config = dict(
    norm='rmsnorm',
    norm_place='pre',
    norm_eps=1e-05,
    rope_fraction=1.0,
    attn_scale=0.177,
    parallel_block=False,
    init_std_qkv=0.0455,
    init_std_o=0.0152,
    init_std_up=0.0455,
    init_std_down=0.00437,
    lr=0.00587,
    lr_mult_o=1.5,
    beta1=0.9,
    schedule='wsd',
    decay_shape='linear',
)
MLP neurons of a small language model. Each row is named by its layer, matrix (down: output weights) and neuron, and shows model dimensions 112-207. Each number is 500 + 40 x the weight over its row's rms, rounded and kept within 0 to 999. Numbers have three digits each.
After each neuron's rows, "fires before" lists the tokens most often just after its 100 highest values on Wikipedia text that the model never trained on.

L6.down1477:468410529583510474476469558579510540476467502473417513501484572470530577475514432539486512437525511530532513481456563515533498508565489535436470495494471473503502504497459511505534506493436495506483474499507561535447459420486514474507470597497477516489555430574522531452461545476514512448
fires before: " by", " in", " to", " on", " as"

L6.down185:485478489493483545485472487483510547437433535532520553481506488471485519482525554589493465513482529463526439521510531546450504471499491438500536538486521585547516548523472524492510501530528544438460467520493489610506520481506583500443528558510560526487519525427558435563490456453490512491
fires before: " |", "a", "o", "os", "7", "n"

L6.down517:528469528486443500468493426516533545487503496427544523459437514471562452549541462503477565490584492549566480460491481395569470485524554514520480470484457525542530455557530527445476519460501494489528436515487450478460424524481481440548473534504482528486525418514549482543462548537418525465
fires before: " |", "a", "y", "–", "6", "0"

L5.down513:496500426484487511514476490539484488531432548547568496507622511468462497428475531571450475542497430493487538555524579542497416486546465510441446576459506526529501521546464505565515509503524520429399488495459471526543512496474512497467439501524483472445528468474474455566593454433480409534
fires before: "ed", " the", "ing", "s", " that"

L6.down623:573488537474480505527438479523516475508502414536525511554547499493526515500495545557459463507507523421496514544378482593427509450511433502513537467563496506488442536458460445426508490562474533458475479534453430539525437486504512495501518529563451509520521459541443527556402529431501551523
fires before: "-", "s.", "P", "l"

L6.down969:516547561505532529472509509502457486484428546512481508506497522512501507538491486474493486585470468403480588496529479425537480467614534541468529545507449541548496466522437495507559523461506504507491479492498472526528539488493464553426470531452485454459514467517504454504511556408500501496
fires before: "ia", "ov", "v", " on", "ast", "ter"

L5.down374:538521455527473459546528513479472497537496490525464495616389483533509389492512507596447476492480469454481459539597558477505446452465425545517560528530492431477456476455499458477554533550515446546447534613539543490510527511492446476502516424529543417460547429528477500475546499527524529420
fires before: "ed", "ing", "s", "uring", "ly", "n"

L6.down1292:486492482434475569490430444549561385472472505486489480447555511488459496474531590467463538554561510517481458442492469410477481575516517465516522560524521509551534486457543401457459569495457534511514477456523500502468550518505503504408471453433482503522456467533497443452483473526526515505
fires before: "i", "n", "y", "ey", "re", "io"

L5.down908:439483524496479494489439487502412520500501483544493472489456576507455444472513440572475483489469525451438492555463568611551508521481540574529477460521462456440391519465486515493478494485484502492553524519543507579455526507514562510575568510504511511513510502503464525552430529537515464507
fires before: " |", "m", " —", " 0"

L6.down415:501500500455449542460521552502516498520485460552451532422432544554452491510472542481517506508552501581516451517556551486412506521506459476447503538522543380556525549422543443538528536562462484591506558444479461530486454498528467458530534444458509517526484574508518495490482493506496505499
fires before: " |", "on"

L6.down776:509531498519503512524485458501486490507559483524487551505472472523521528534531537530538472533548526500521513598523496501595501567506498544498524449526577469489531454604516413434489565462400521511498437531553576539515442538496476444560496482506494473472434447490503464447457535525538548532
fires before: " |", ":"

L5.down909:437506560475536518501462454555470504528501537461475501514533512513522435500510501490485467496529510488503495420529524454534507504449514533540537437518471479505480481513460424470520537609499513453505417518519468529549454507479511496550521529473523470562516497548518526494554516554525451460
fires before: " |", "it", ";", "o", "|", " ("

L5.down423:545540552496530510396448522499522484468427497493526464547558535542489505497460475482481507437550534463452526473430490544533482488414520477507530504500548513454482465524517510470555632516483511515453542527503514509493497499485531446487475543520530510487451582495487443460488473461439516512
fires before: " |", "|", "\n", " ", " m", ";"

L6.down1005:522497528551532445563454449520474489466570500522511533476527534514556496515514481522479439484472539500451526510568448534605543517544515447492575518482444458514524579461459538488530556496550545500474584548484418433519536511488529444521564538409525485517495548504564511473491485474548482537
fires before: " |", " T", "l", ":"

L6.down279:513505550458443496469562484556448455500507512499463500442562582498524539512504482463477525458492545526546553498433500477489492541498460457579559451417490502572557528523457482481512511544474481489547450524434560496516509562505538544431482503479502480520484460479510478441399408508457516437
fires before: "on", "el", "or", "es", "r", "th"

L6.down318:568529552445532533521499474462423530519484606485502470438468463549529569436523533451500445569539514534509485547547509653416580537517501476573511489455458503503504519509431441511491514506493446540501476409513516480504548513503504510532475454479576519525545469504586490525417530470488524487
fires before: "ch", "2", "at", "al", "ug", "r"

L6.down304:489458525598492558532458539556429439543508476433448548582436505484499508493542468470513432548465514499480479555488454442533441549512514499487515480519564504542485545474491481475448466536542438538435472484534542413504511459485545477473470480480552498518473494482499550466532543469498569468
fires before: " |"

L6.down707:549507531497517530492550444507370478505455507571470515520484463514554570509467509506538470572506430439486497487509472500491478535527495473547470534482496503454512543491480489509496501478478447572486537480481543389514504546536414543430491457469526499531501468420502536482452491513533483484
fires before: " |", "n", "al"

L5.down123:514502521568480505456433497483453558592483482457506480454517579455511519502489490570516514470450521549390557513529537527493505490516541561513563462493471480481519490508503449535552512503460496505543434474518464536595506562532495555517516539601473487533455500530451488489472458542521455520
fires before: " |", "it", "–2"

L5.down671:488506533428526512513542482541454486516522505493499571477510488539391453551573541568451491496460461514496544524566515482473502516546531529487460515516502534497496548511422499515466514485464475519556419516519548534493502521452508541553557589477498481482555489521528546484471481466507546462
fires before: "|", ",", "\n"

L6.down146:422490458511555439504463463534502473464444446460509506470478451476538486505514550495501457537479485495443495566564512479456471478487484505510484569497509566513488420486482503559553530519439451465530556492546482441554547532462519552567484478505499511480504435445558523512509436539484518470
fires before: ".", " the", " and", " to", " she", " he"

L6.down378:501522477485563568535466452496489535550384469515473468491537481572490469513512476500448481454428503538474602495489475480434456429535510539483481492551509481526541495464426514560513458506533540522504565544524441491477537564509418502523493547561537515477474501532448486513411525481498542542
fires before: "\n", " 6", " 3", " 8"

L6.down1450:467463491470554590527481492530478499513473537526485515494531495508519547520482440459460437531489499437518455464480580494555504509473513531517462476535510464467504453535463577535444507458470483522522488462482599451524505478488580479502453445513481434460503487457503486541534527541624575505
fires before: "ed", "s", "es", " of"

L5.down1301:491524471552574545501435477474574539433509442440507479524461479528529574520531497511459522546517544456443541512485549480483533479521455491566447497519483576550522512477446465461526517455478484524482440498535454441512502519477551531500522569498480552453556527491566513482511540495534419465
fires before: " |", "as", "–1", ":"

L5.down1447:475534498486542513479516443574581493517495483621492486483575516553467505501523538507500497457501547513473463531523546504492466465536519442428490552629492469467517502598473531515494478508444505488511548472561440430542510481485473440443442554412437580548454498576478402475510496531451439546
fires before: " |", "00", "os", ":", "s,", "–2"

L6.down457:447510460453524539480473498570507474541473488453527519499491484506512521507504513540527492499452491437521506546436573492463466494484571551508430478457533476497562423478520465521508512492482447456533480517434460474502571525449543574443488558532497459450507554464500472484520534435596507499
fires before: "os", "es", " 3", "2)", "a", "o"

L6.down274:563467412589471450536520517451491525485449556505551476483467556490469510423506469490493483512524525478390465498561480446524494484556516513523430523485518557519527520526466563452498502544566494543523513472462597504529532414492539540542472461477591488520492501486512504544617516494472546460
fires before: ".", " and", " in", " to", " at", ","

L5.down101:497510497494561515516474501452474466524448457586507496472503482557504455558565513564437561582471514527499465568491484530514539439507471517496491541562506487533524597534509447483521508548515485478472472540505509545487553528351421466527453499469440523417476516464457522471598491505490455519
fires before: " |", ":", "ed", "–1", "s"

L6.down515:545432578506515469548467449574425398514459508523445595475511497532556493510481507491495496375493503447516518493498511591466469523525562531554504548482514526509483439551573513539497525460500443453490532497493454505547476580465499512479419464495476498474503467562550478536496508431510571499
fires before: "a", "es", "e", "ing"

L6.down737:521463514503444450455499459519497524535494524477457571489524499473524471465467531541475405539530495501468443467462502536459462518462496572524513475495532552393520469488482484496530480452497483486388568488471566538462430514492431462458470533540496547520469531502485472523494508471541477515
fires before: "on", "one", "le", "ie", "et"

L5.down29:576523512550516505458493486436554497493507474442508413433516507509474478543516491400534467487497390420493507514451514543512517509487513508458416509548426454480517453423581563556517575453492533523498515483521471556548487427527509536530455519544487459528479520493477564529442504525493521460
fires before: "\n", "a"

L6.down1004:504489527528500513536578467523439524468467498485428492468485469450520474443502497480601478536471519557481512526512560565502421472520514486493502498524493490435486559521532499481505483385466498479495526552551483593475466498489503493468409548437545541541423512442468454505431477504513459516
fires before: " |", "us"